Weights of a small transformer language model: vocabulary 2048.
MLP neurons of a small language model. Each row is named by its layer, matrix (down: output weights) and neuron, and shows model dimensions 96-191. Each number is 128 + 24 x the weight over its row's rms, rounded and kept within 0 to 255. Numbers have three digits each.
After each neuron's rows, "fires before" lists the tokens most often just after its 100 highest values on Wikipedia text that the model never trained on. A number after a token or word is its count.

L9.down982:138131117120150128145141133099119172161125124085126125092112126116138131138137101114131135116170108141155120128136103119124161121162108141124136127170114113170112138143127165165160157104106111132094137123134099121164143134142131131088117119112103087181118102119171117148122128143118125126
fires before: "," 13, " by" 11, " the" 10, "." 10, " in" 7, " |" 4

L7.down943:141096153070112098096139132093110145113166131102142141141132068100139109170136100122110098122146111174135167111065123142171159154171138118107097111163089146109142144090140143109164111143124104111173108140126118138159106158156137135149101092122144109116170129122166116120165138145127189103
fires before: "," 37, " 19" 10, " 2017" 4, " 2015" 4, " the" 4, " 18" 4

L9.down514:153129125111128115134097147141142129135105137127151129161165147140115101146151131107131151103069166128144118105142150110119131116131174140087115145138139061155091111158124128112138154110115116147081083122138147119154139141135143144067124159107092087111154142073153109133107157089116126134
fires before: "ed" 18, "point" 10, "or" 6, "t" 6, "er" 5, "ing" 5

L7.down341:139068151120124102122166156114148142143133102115120143147131162115132165137158114143160090136129154155098115147154144114141123144099156087130094125132118142125152125126164116118124158184147113148121123138158095161123087135146134136090131123097089112131141125110145127132109085137126083129
fires before: " |" 50, "s" 6, " of" 5

L6.down1007:110122127166123148080128136064091110128148101125143122159120130116188135150102101119137132115114137107146132095126130149150177125132136145097121135117161117107099102098170137085093095141143112107131129097110097127125098131096121156128105155079086146125114109110109097139160108112127108144
fires before: " |" 33, "e" 9, "es" 5, "ul" 5

L6.down88:107163141138150132145142130155128146122142088131147138143125137127138120157106106079135142106107101137141105106194082086097133122161160135118151136080162106108146173101162114164155129120081118151109176181113117112143149116165138141118095086123159111133133200160136104134165106070130073163
fires before: "is" 12, "ence" 11, "in" 11, "ed" 7, "ing" 7, "or" 5

L7.down1018:072172139153124149114103152153107102082114129147149151168125109117139135121110123089138165146140157094140144136119113134107139102136145153135096108129113122111140134117152108100117114137136093150121188122173101161088119068131141124122161131120128100160136077177108113125131130118181139132
fires before: " |" 45, "\n" 16, ":" 14

L5.down594:077133144128138147111171143145111116098152137137132107123134119080111153136165144131105140142141145099146141157119112107164144152127133174120149123123124152136098150154123135146117146140129158117107098167080098126114123113136179109146157118132127122152109161158145150114123109116143077120
fires before: " |" 46, " /" 5

L5.down1264:124104160110118121161139137077171116150108130162137144168114089161125110159134091081148080108177101120123098102094105137127126122154143143135149120107121135118143095126130159150136145143122129105158154093130072145097114103132099116174106109149124128125106166134120132127101116113122098158
fires before: "==" 28, "===" 12, "The" 11, "In" 7, "=" 5, "A" 4

L4.down798:084116109172128106121161137079142138146113126112122116135094127131102095166084094135124150138112124127143125109145126144108128127134109149086104093115131130117153142116132132107174127113137092180166121116169106120127139107141108181107130160094105126145163097120102105107115100166162144122
fires before: "\n" 36, " |" 33, " is" 14, ":" 4

L5.down794:168149107079136143114131122146127118157102127111133099164178153136161104104133111126112129103137144137149076130085118127102134107087161094139079095166123154110141102093162165151128089138137110105115101116129138126137183124107124144169144164136133108138116120121116135122097110148106114145
fires before: "\n" 39, "." 15

L4.down152:130167130101133161138131145063136134133119135128134143102153164126137155129118164132149088127167156125084141121084150143120151138118154113142139168125132126181083082142078150142103156173157119115132166112152089117110129142102141121145136077087128182116097122125133154126118177111137121134
fires before: "\n" 86, " the" 4

L5.down875:138123099125141106125141095114129115111135125145140129139153110120140115107114111103136099142115122154155142118138121119129117139131076143147154124123131120089103152137136129138103089144133109122173132127162118144124070126125122109088120182143171089138116168118149130119127120125116129125
fires before: " to" 18, " by" 13, " that" 8, " in" 8, " on" 5, "." 4

L4.down653:129102155112094133117113134132114122069148134119099140150128122126132165140108112114148091143117104141141150154144145128119102160121128092135064131156160149102110103127112160132123145125136094076116091115141120091110137171109114129103160105110124177125137119120107109169164123142127142125
fires before: " 19" 27, " in" 7, "e" 6, "my" 5, " on" 4, "ers" 4

L9.down358:136103121160109093151122149127137115068103166098113101140143139129156135110146126103113080124208103145105139095153131147110139138083093105079147108150144126145116136155125115112138128137140094088097120102128166135092104086131116127110142149153167123130118122082118128149123114132135147163
fires before: "|" 28, " |" 23, "\n" 15, "." 6, "–" 5

L6.down270:107175123126129142124147137128099084116115074133100149121116088100161110142136110160162138150118086145132128182110100127127148185137123150079121113115185096145120122145143184130141124124128105130130124139138112111137108137111117108117083125120131188144106098091155132127155159192088118175
fires before: "\n" 54, " the" 6, " to" 4

L6.down186:136127095152095127142137132110114137100131096142128133119130113131113164166145131105115133148180108136150114167127151134144150111113136102140131104102135125158139133130154147195103119127122128165112112137138172090124104092133089086081137132155178097119127160154142155113123109086138109140
fires before: "==" 30, "===" 12, "The" 10, "In" 9, "A" 4, "On" 4

L9.down936:092137176182076163176152124142174147104158117103116133112115141119109175128184170113140095133143103128099130121150101108103093133126138089104117114123174139152119136078114119160170107130104134077137157145138147104150110078113142171163165143125116170138139115156057144124148144115138098146
fires before: "ed" 33, "ive" 9, "es" 7, "s" 6, "," 5, "ur" 4

L6.down47:129099122122138117152095115086145100152131107141132111103096095121135127128083107094161130149121126125135116153111121119168123167098144139114158108106137078156139098129114113120142103201179163126135142145141115108131121162113080118111110139093105081161096113149134136119119115126103115166
fires before: "d" 18, "s" 13, "t" 12, "in" 8, "it" 7, "tion" 6

L7.down325:138094156079091155133085121134111127131129122167147142131152113120135134157142107130134180086173150118147128157135121115142116140098134135130140085120117149143083113146135141138133115094131145125120101132102123118123139112151139095113157116076148148122112154166158107131113126164147164069
fires before: "," 18, " to" 17, "." 10, " and" 5, " " 4, " the" 4

L9.down825:121143107102185120148168153129130132126112111108146135113108146133095145104110142138165121157114126112144114132120076149181140119143115136125091120106129097163148180134123146138102141088122106173098123085135180106098117117154063139139170127126143095138121118120151085117122117116157121119
fires before: "s" 71, " |" 6, ";" 4

L8.down145:127130134129136149122158132118143101089101136113125157132112151093125171118128138089165127129172111157112140091148143128109069161106120098139140168130144119080106141155129130101148113150164157116134139130161114159109152121140147131180113107116071094106104134148125138126147133123128157105
fires before: "s" 44, "ative" 6, " " 4

L6.down456:117081130100090097113130129126169160140153095157139117079092145119121125160143135097122110122151108100127162132125129134145160159120115114150090132102126163115137187112119143103093124121171134094135128146143125162092147117090133170115135168134065108141122143137151102120153127096185125156
fires before: " |" 16, "\n" 16, ":" 8, "i" 6, "s" 5, "la" 4

L7.down783:126097110159133166127118125145170139142161117121112151104123164082109118138123123134133131136096117164136109108118127115133122126120143104119130170153165128069134119106090157134159082087152114078111146124120123122108135163114125150130160132125134153164110114157128108178115130135111133142
fires before: "er" 24, "man" 20, "ant" 6, "or" 5, "ers" 4, "s" 4

L8.down1134:134124157100107153109104123120097115160104140133171132109130110123149120162156147129115084136116129092134131146108126092132081099128177106125148040148163135055141135122113145104129090165131149144117131128165077145134136106160117093143138120114176128146083108131117164126087119134125094185
fires before: "s" 21, "ment" 12, " of" 7, "d" 6, "r" 5

L8.down121:098104111129105142170150086141131148127134132115133115150124107119133120114169092101148138171146158102118119161115139081165149145119172104114085139092146126120112152088148119139117081127111095099108136093144121149131130166146135111115162142116136109120085116134092090146158117138136148132
fires before: "ed" 37, "s" 15, "ing" 11, "en" 4, "y" 4, "ance" 4

L6.down408:145115117106149129095119152049155125081138115136106176143111144095133114170119127125143094136206129079098121135097157117143151159178146156129107111094172112134109138154108117138120094119110160125149109173128104127115127112090092161130127089144135105139141158131140131153113125108156144140
fires before: "==" 26, "The" 11, "===" 9, "In" 8

L6.down293:104098138126112128142068120128165114136119162163163120130095110110107134138140149141125105089072145085123112108124128164160104126139148104125136125098135145119107132105142140090160117115137118175077147098140129136119117177099162131113151105123135123115129116121145110169102106137140121109
fires before: "al" 12, "re" 12, "ct" 10, "ul" 9, "ame" 6, "ate" 5

L8.down1205:143118089098141137102151129104139126158137123175130097128169146155150124139133117154095084145084126148111135125126089084088112137145139120159101097132154123128119089128168130140114160104124110118125101166100110154164166144160119145139131122104111119090132129147110166102107168106122092158
fires before: "s" 27, "d" 14, "or" 5, "ous" 4, "y" 4

L7.down461:115120100129181113163123135124117134136110149139133129149109090109114096128135166120093148120123125119154132138149097112119152108117138123136139152134166113116107116125141181117171075135109115109170143126126121095152127102097149105126140111098140116136122118122132144088095157107129130146
fires before: "s" 37, " of" 7, "ian" 6, "\n" 5, "y" 4, " " 4

L5.down152:126141096113094131133135091147118138086117106139098142125124080111081115128109103110109144164100078128103119186099191103125135163126147133116113059112108166159139172112138083131125112167141096108099105067160158119143121149089099186086118123116172132115148120154123121123161117087154135155
fires before: "==" 22, "===" 12, "The" 7, "c" 4, "In" 4, "S" 4

L5.down939:094150169084159115136121151136114179142126122162138161134114148169081132112138111106128109123145149101110079120091121134155111107134112086120144145138147111114144122095123136109116134116125139110111126125117130145132133118158112124125137147114151108158129137120107158142101183134178107178
fires before: "s" 21, "iv" 13, "in" 7, "ive" 6, "ed" 6, "it" 6

L7.down1260:120159122096162115087164110171139132168121108128143144164100120139106108130128135126090140142121130129113158157165119099147211112166145120116173130117103108057138102167089109093161119098118125149141144144139159127126176105128142155146112107123133164112114099128092114123140114179149081108
fires before: "\n" 47, "," 10, "ian" 4

L8.down859:115132123079157142126170162129111152108102127178147117147136142125135113147116132115126130104145083133130095127082106120146121171174140105141094070131151120116104112119183129117144074162162167132115101085143101137132165108097135078148097147149132140128101105115120116148140084130132165103
fires before: "\n" 47, "-" 25, "|" 12

L8.down1168:152145161156134111089122084065164141116107132104089128173117124123147160162133124084110119108073136147160108114117155130121135097125113145107161166135080115161139138109103097104147070134101122131158102121170137140140108148154110157072147097135117102129165116068145139145145083133120098156
fires before: " to" 19, " in" 13, " the" 11, " a" 6, " by" 5

L4.down632:107132129148096150114169141117156110122112133134117089106156136121164182150138110102177156125149114106130162108145103099114163130153123127100129140169122087117205157108124113154163183117142136136087128102106102157192087128127093117147114123105132108133125147143106107121111127173129083202
fires before: " |" 40, "al" 5, " /" 5

L5.down312:143144133160148124126098182172116126123131138134174129082092151157163106139103119138122135153122120096121153158104110162167149098121223163141149118111148107151141114165152138114148121132123124145117135116161114094134147110105145132128130113130135123137106140122144124100104102139160101124
fires before: "==" 29, "The" 7, "S" 7, "=" 7, "===" 6

L6.down960:120132125110120097183115091083154132167150097088127143170125105103157116131146127113138142125202120106168142093143147105139144132131109120142107127127174110167142155104163128143094114096130137142165122149128126110120123144112117137165121117113139136126128136133178121083127121121149118143
fires before: "==" 24, "The" 11, "In" 9, "===" 8, "A" 5, "H" 5

L9.down64:108072172082151114111167118157121159163168144112112127109106148128154125100126159101132067129121101155152150165086118108151121154144128132086145098141095096147158132114133176167153116145129131145125103161122183165146120150120112133116146124147150147144163110142145108116099164136160153131
fires before: " by" 36, " to" 5, " with" 5, " as" 5

L6.down55:124126123080144112139118128129133134068134132128129147107157135164111118119151131127168144147152104108130115141135153135142118121101095102124142152109136121128132168118157140121134105167109171152099153139143086133120114119128157148100141119128066133129111150098112097131123125115175120098
fires before: "==" 25, "The" 8, "===" 6, "In" 5, "S" 5, "H" 4

L9.down1268:164147163107126128139117120122124152151125087155136099127182148125169155177135128091134125119152100155117127123121169085116118133133201112126106123156130130107091123159123215116083135121148149141110137141164130150127140110095082077149127142161145145105150121134162155157123135161127169129
fires before: "s" 37, " in" 6, " to" 6, "," 4, " on" 4

L9.down793:125138135089107110081113126133134118133128163144134108155136141139132137152092168140165116117161122110118121093157104164109149139128114090108147097171164126081183110127118132107160085187143143139110146119122149090129119129098131135114121148156132062147137122126145147141120114140117153143
fires before: " |" 36, " G" 20, ":" 6, "S" 4

L6.down57:157076133112112088121184155108142109148125142133141148114111112123113113144117121095131133118098110144098131148130155130120163140156105151107122127142147154130149131161101141153122138147120150065135100125133149137137107126130106155117087138143130166105121158100128128127102164125185122153
fires before: "\n" 68, "ver" 10, "ult" 4

L7.down644:115103087148136110151119101118102130144117155147102127120129148131125102134117179126087095097127156152115140147147137116095142093117102129065173105140103125105115150152124147127142154153126097145128097110133107117119167120124132146165128115158182138172132120149096131113124098145121101108
fires before: "," 52, " |" 8, "s" 6, "ers" 4

L9.down932:132140158155130137145126107158106107175127091110090115112105138131093125117129146120133171109180140097119102128142162096107151107145103128114128116119165120139145137130133154099102117101143152134137137101170162137090115113168144092105086128116085125150091120127163115152110136163134098141
fires before: "d" 20, "er" 15, "ed" 11, "tion" 11, "t" 10

L8.down1240:132138119133132155138143141136104091153136153106112111144155153118148100125144111138155103115113179154144121143152174155148108118150119121135079098102144109173168120125055115127149128138096137116175123133155131122104121103124116158081121116147153099120087143132120159156151165103143132151
fires before: "s" 44, " with" 8, "o" 6

L9.down336:136124134160117168097121096126132104107127117163145135114126132107127167104121138119118122116129113137105139108122116171106160134125115144109128117159156126092122141126126086124093083130173115132144151108123123159118090125136161118119161176111156089112121161145160161146082129134115168121
fires before: "ic" 30, "son" 12, "a" 4, "ical" 4, "ist" 4, "s" 4

L6.down771:126136154120115138143131163032164149120129134128139135114099062125146139164147130092152117139201105104100118152076115109166100133125117121138087112167118174158141093121149109146125156168132175124146125125113115133112124145102103111096108119142146106103142119156157090126085099150137140177
fires before: "==" 29, "The" 12, "In" 10, "===" 9, "A" 5, "S" 4

L4.down417:109113138121132119123133122136121090113135110127073132128142139095134106110186109143121127147159123125112144119142136101159106083141139136103164146137146106123177152120140091134099080130072100145127105115148157124111171132099099131129158144100118123139157110111126137107156138084113129152
fires before: "s" 34, "land" 7, "tri" 5, "re" 4

L8.down396:158129148101145147123080152127132105124118115122153133118164112135116107098135107116144087106064115122074137143135093132113117123138144172137153124108128108106086113148086112169128117132119119105095116127078161134139080127121106123177108129140123090113129110130121117123094106116142159116
fires before: "s" 43, "ing" 8, "it" 6, "ph" 5

L5.down60:159119123098128097151074175112161124096111139100097122118107125147134167111184093134143111137164151098121141134082147137149096124165115109166105076112148151148145185120196118109126141113108085116153097127164086129116137139173168110114117091128166152124149148131136129155145144146135131098
fires before: "er" 18, " of" 14, "east" 10, "ic" 5, " Africa" 4

L8.down247:147117154152140129155099123133145125131129124126188111121120111154116119125133154127096127169116086133113150148143130147155154105153152099112127119103174155132119123140120145149131078126144099094176099124117126120142137122072166189102139110091164137125102080109147113152108121138114105151
fires before: "ed" 16, " the" 12, "ment" 8, "ing" 7, "ion" 7, "ive" 7

L4.down974:175121153150123134125105131088124114123121127103133144130106159157162115139109147135139113074092102153120151120105157142140164181143141162145089137068122110146122129106112116122130155169140078130135155124144110163096109171137131130119165135111147159131132084126113116097142120151138154147
fires before: " the" 45, " " 5, " Cor" 4, " by" 4

L4.down795:126127160127119102127137167133115128096087126096107155136099050137149086197145132140131135167141127098130110104128153114116115108152123169105145105142132148138101161134190131146139138153126117105150105133147111140156191145104113153087111090139137114175126143086128131141137088102125115143
fires before: " 19" 28, " 2007" 10, " 18" 5, " 2021" 5, " 2020" 4

L7.down196:136118166140091090179118103148123120149194094125140143124132099143113164160148109137129120154150105141132122115127140131131137124095112131122160097146118104150101117143105117115144166172135119123143146142155154130129176101119142094182109134126100117119110132118067130117166105134086083147
fires before: "\n" 37, "s" 6, " He" 6, " The" 6, " A" 4

L7.down679:094152141125124111103145119131123133101119114133138130136120116154132108155117131129124101113187114131174108094117193112140186141092117153069118136140121104159120166124110130107126121138164108124144140107157131122124127153111164110098177124112145152142109076129148138104133171160137099169
fires before: "\n" 79, "," 5, "." 4

L9.down264:145119134164142136107121124157126161145140103160114145127095101121122101151098139144147127126131115124122155131181108159141118112135107129116103095127172153134143114091112094131097148141153061130111103120147125175098118144121131121165169126134123099095129147130113135112111176092108082102
fires before: "s" 23, " was" 13, " with" 8, " |" 8, "ing" 7, " is" 4

L5.down1219:117134117127128141147135135160152146140173127138177155115121105105140133118108108129142132121146160153120082110130129152093099113076152113134113105106137144118128123102126122118064142113136104133152139106174146132144117125104172112132191104148149138141177113111079125129158105168111152165
fires before: "\n" 22, " /" 8, " a" 6, "us" 5, "S" 5, " 19" 4

L6.down605:084107147142135078114133143128089130090104112155143111118110147136124125114128109118139137147147156148193148146115129172118088154127115184110139106134177132154142153158167096177126127118102110163162113114174137117129104106120105124105176125117112099116159152083135158129130099127132164127
fires before: "===" 25, "==" 23, "=" 21, "L" 6, "In" 4

L4.down1053:189169135081158101137111194138143102104095133088119075143168126132164117095121124130128137162102099118191129138144147116150095136146109106091157126096139124097120134104126123141126101178137153135127170126106122168115156147161132167133129139117128130118145136128114091105096113132143141081
fires before: "s" 26, "l" 12, "ct" 10, "il" 5, "ly" 4, "ute" 4

L8.down1130:122161128174127102094150127131155111114104150105062164130132114176116088140075130122142122094107115160139092138099109128118154111182102156141141121130096071179113162106148147157134129141140082155091153153120161137166110128118129172125105116118103108142159114150173075071137094146091118081
fires before: "\n" 22, " and" 12, "." 10, "," 7, ")" 4, " for" 4

L7.down285:117134135132141153135094155187134096142082136130143129137113129137128110151143097136098135121090121126108079094137134166148115155148123144155115150120152106097168098122147142179124160102121157118132137114155125192124177151140122147119096173178112107126120112093175142144105130121138110117
fires before: "or" 14, "udi" 12, "at" 9, "re" 8, "and" 7

L6.down308:112143151096118155100124123128108140110124116140110108052141084136137120122149137077145125141115130165165084113105122135137133145143135101126133076156094120133140109140168127094107116128148114125158143123151151126132096157141111085186167078115181146150123092124148150176130123063165170138
fires before: " in" 27, " on" 16, " by" 4, " to" 4

L7.down63:099142157127123116164108143096134120137094121127102121116115166145160127129089142134113144164129137128100100141130149122113120103181095142111112104138168145139159119150133110094134159111103121117145184121104138117087085096114174108109119090090095150146149120143136119131178139126135137112
fires before: "\n" 16, " a" 13, " of" 10, " an" 9, "ic" 6, " the" 5

L8.down896:120110125200108152143121125168146112067111093131090153190141090125147145143149137126123143148076157130184131141124143097147156099139122167129131106112107122131141117065134121116114144158119166116159150113154131149116124131154135112076097150070111123139115106135157107133140106118127112140
fires before: "s" 24, "ed" 14, "t" 5, "able" 5, "ing" 4

L5.down232:131124125102114140121086122045142136129168123154139131106124148080113132179140130132137146114239115107136112152135162123126118161112139087158152100106114122131111107134152143121103141177163125151161128125164124115126117105096096142103117119130121100140157125155143108119124086138136102144
fires before: "==" 28, "The" 12, "In" 10, "===" 8

L7.down671:158137145143182131126141096064136116120120068135116108115114130120123124147158146155160096083142127125093116126050098096118116159094149154119092129146169127104142100147132129102078117145150104149146130132140124161180160154133158140101127104099115140149127132161151091134087158128133130138
fires before: "\n" 33, " The" 14, " In" 4, " It" 4

L8.down515:162107154114111143099120153135172107145094096115119152134124110123098090119138151090131111116102151111150141138129103115155120154141131161149099111143151165110164110155104113105154161114112157092125114082128116131126110098180159103099111138154167117110137135096125116103130144116173135151
fires before: "\n" 38, "," 14, "-" 4

L6.down1044:183119130128109124122103131118123149116124144109101181083092138151162074155158158105112158124163084110161133133137138109144153183175130123110128129151118159108169137139134081145125149086114117134122135113116150131151096095066156100138114066129155078153112135100115160144144110135110143113
fires before: "s" 25, "al" 11, "en" 8, " An" 7, " to" 4

L8.down797:106112150130124109127163125114128166156076150130135112140154134138108097168109138162127124108145073110135119136183160109126140163135133132122167098142150141118135119106143156132137121174137109115128168139128113128142126155120098135114165114170159066159133122117136145149142120124128128099
fires before: "\n" 40, " |" 18, " " 6, " to" 4, " in" 4, "s" 4

L9.down185:118117142163111149132136121129094097120126118088138125115126130107131139141072078118126145192108125161125104094138142134113135132133183106155141127042135124131127142106111120163101118109128074112138123113118143112140186098115156161149135140155134133124128097143113133098141122127115104140
fires before: " |" 21, " a" 20, "s" 12, ":" 11, " the" 4

L6.down950:128163161119139129105121134146144175153156144147127158125104075101092151173133132138121130143121173130148135116128150124101109125144129123062099143163139136152124168121155119139112120075101145094132146098167156159133099147121129149092087153095121144128110108107138120144083155082160118149
fires before: "ed" 19, " that" 11, " to" 9, "ing" 7, "es" 7

L5.down881:143132162128097139160137132136118095112102091160153184112113145122139152149150132145179127134144109153151123093154166141109123108111132108114101139120139104168125116142115150126130161139099171168141141119104079096064125108118159129097141138095147152088105164107110142127098098130135138113
fires before: "ed" 22, "er" 13, " the" 10, "tion" 4, " their" 4

L5.down904:137079107139105152132158118099113149154130153160127129101082122143162067125089140123108131145121176116136119132136142153106124129132129105151096126139142112109099129135100124092109102176122099176136149163107125166135162102099121120127144124097152151202137093168139131134142131126121117108
fires before: "\n" 46, "y" 6, " Go" 6, "ator" 5, "ain" 4

L7.down191:156158128149089135110135116150142147108103120118156120120126108153130111137140144102087120119120118106121106112152102114141114161103136136171107113134130066132144128118164158138151112163100117093141105101109110152158104122118110134127083148151096130129178118109127114118145196148090161124
fires before: "|" 37, "-" 9, "re" 4

L9.down980:131156096124144133090083122150140133162145151121109104116129150072120086140104097129181094126133088106126118065139140125135149114096143131139206088095151110075113144145123123106112128099148157140095152116077148117147151149121119175108135126133140130128112128163118123105128126110147115154
fires before: " |" 56, " /" 5, "s" 5

L8.down71:133150164090096123144124148109123129150125148157129113120145092146186150155109154137138158137108160140108166108149131129163123111120117104124098109132127137120089115120132107167151149148130138110180134125082135095133115105141123138153157111095154136132111142134146172139131116155143118156
fires before: "s" 27, "mi" 9, "c" 9, "der" 5, "par" 4, "vent" 4

L7.down497:149127130103153165147137149152132092107147109135134108094118112154131156130154134093168147131105100111113128130114130132157127160152137117093132135161143110148165121122135156115138134120049114152122169108132146121108105143191105145152089126107095069119101100141104158090106124119126126114
fires before: "s" 65, "ic" 7, "or" 4

L5.down334:117144114095095131150138147142158108091105120124098177126121139110129150153155136162104118090164094181119132119124121112140121132122136116046131158165130133101150105131091100131146065109127138072128139129099127101188163123119070153101100181154148162101086126164127101132105102097130113174
fires before: "." 26, "um" 21, "ish" 9, " |" 6

L8.down219:125118092104083106110160166205190164149141120133158109174148103130144134123167128109122133136139112158130087109077084135122118178136142101156124090125111104081146134145109138111146130163139123087147122175138132114126120114130143093107144154126153110160090132132127126126126137112139122121
fires before: "\n" 83

L9.down1120:166172098182169115107099120152103098103119138081156123105112125138160183132119124114166107111112121149174133157146145109099128118129136150156161129121124142116120113128119125115073107117101101108158133117139147084133176083114143134114108135101152081103144110151088163121084131095147163206
fires before: " |" 35, "al" 11, "le" 5, " C" 5, "se" 5, "s" 4

L8.down922:147158103143176100145111119180110166102140134119094130087120138128085098120122125132078057113075118083132130143097127127138149120125175138133148142137113091109075102137117147151128168121081181102102106136108134109106133134119162082132113162126120098107148130115155122153145107148122133084
fires before: "s" 42, "ic" 6, "z" 5, "tra" 4

L5.down822:132165117104115132118106105146107139148092040149160141155108158122149138154098155143162158119098132139126114108125139113111147131107156102109081126158096147122131157122102155107071086096106117142130140123122132084150117126115128135078133121125092152170102162091096093140137139111131137119
fires before: "s" 31, "a" 10, "la" 6, "ed" 5, "ult" 4

L8.down665:117118156139114129132108152082123119147106120136087138117137140146141111134125164142127156113132155094127088121148145116102144149161148075115145131128139139107121115097151136102149126175097115123125114117132105148123112094142143174172126146125109146107109078102137141102114143096118094160
fires before: "s" 52, "se" 6, "le" 6, "th" 4

L8.down880:115127183133145122122119093109179120125099173111096122196135142072057137130111154091094127150104099131132158117117113099138117127119141119171093145149151130128111149164130126117145150116114151141092145141143124150112125163157152171099165085150150131133144144093147115093138098131137117119
fires before: " a" 17, " the" 13, " \"" 7, "ip" 7, " an" 6

L7.down914:142125122123118104146120096076099179127162117142132165098101131108108087104129127085168108148152127131142122134110112152122128110119110168158113101139150123159129120135095117110110075143109118144115167148118053112116134117104095109106118133125161122183154175142109132147103110106159119157
fires before: "s" 50, "\n" 10, "," 4

L5.down1129:138119094108173140100150122160140194123158114109131138164124115103131093134149079096106098105130145090115092140128115156140130115134099113129154122134148149152159135097078156121102170097158101168109143117139140147147151130105129136165136089123149130120136124143147123155089139135157135124
fires before: "\n" 18, "p" 9, "t" 9, "te" 8, "g" 6, "s" 4

L7.down673:132136106182128116117141117102151157127144069106113142128091119126108131191145140128118121108122137087114110121067132111166169166120105151129126141123134137191171153119137111140122109120112114098128142120153126126139124128086127116125109119119088100131095100125109110114113203130136111105
fires before: "\n" 22, " |" 15, ");" 12, " The" 10, " He" 6, ")" 4

L7.down892:109112115142116132108158136121149128121158091127086142127106090181163111139156135127127187121081124132139101128101126168151165141159111161128114124135143126129128134163090166169104127178139120129124119133157126112123129123136090117116129135127113137157112164072171103122117141112131143104
fires before: "\n" 40, " who" 10, " and" 8, " (" 6, "," 6, "." 5

L9.down312:109094112095148147141164134101186149124092123106090130111099096147134134151141100118117090104122132181178110100112099140105135140126082127123143118114138081124167108141145146103117120158109118132149131121139164109155177145129089156106146135121154105176117119181147151117084141106131182105
fires before: " in" 18, " to" 14, " by" 11, "ly" 10, " as" 7

L5.down816:110117122140140101109157107155140154115122163110096122150088143132142118104113128141151125132095154136138087129144122097087149114136104144105157162161135129132122153117100147132137155146151137142103161113133141120144115095081132101086087125118104143184134148101124154147149073176110092149
fires before: "\n" 71

L6.down257:123142130119102140175119116000155177109134138128143174135125119150127089133132158108108110108198103128103127142085181138127140139156136148126132135173122144172126119120119136164114143151094132164133129145109116151144133117107128126117114143137105106126143146129155141105115129151197140124
fires before: "==" 25, "The" 11, "In" 8, "===" 6, "A" 5, "ur" 4

L5.down580:111171118132163135093150101121109089126132182143139135115136131165122080143113091111100116125138087109172156125121144082122144141172134148108165124120139110102160113132135127126156163080117099093180127116099062086111107136106079131129136139103145105131139136146174124074125133144141115168
fires before: "ed" 18, "low" 10, "ip" 8, "ure" 6, "ing" 5, "ence" 5

L9.down750:126134129124130115127148146137098114106140155066185114140129118120131105129090122129128127127122154141166108102109162124119099117107153118116129135136134105151146186138176143083112171128129139153120133140115148104128182147197143121133124119067123140137126111143144118093081133210185136143
fires before: "ed" 26, "ing" 13, "s" 10, "d" 8, "ment" 4

L8.down131:147145122133110153116152101126138141130090119122127099097119156104142148096130115117138128140134117147064111145159154110162105146132128141130102154172155112091138167143109161162110101133093116114132156131109066082129095128157109113121124128082121110124096149131133172175104112140124086081
fires before: "s" 46, "ing" 5

L8.down317:132153139124130114147129116186140125170161121140154142117102137122101100098123125136100107133136114089158141134119175092129156119156124094120068157140141099119091131115135081114081124094113111139121121144155139120106108112142122094171118108133122138081157109128108113094115137148095075146
fires before: "ed" 21, "ment" 11, "ing" 9, "s" 9, "ter" 7, "ting" 5

L5.down810:153156114132128113120072149087133164106094114150097167100120101122141118149153172115146171141145105134116121183093170081162074116149151109090131126070106118141112182166120142132141131152126101179124113124160127092123116116128100119146157150153055122106153135152154145128114165089160178144
fires before: "mp" 25, "le" 14, "s" 10, "ach" 8, "ch" 5, "amp" 4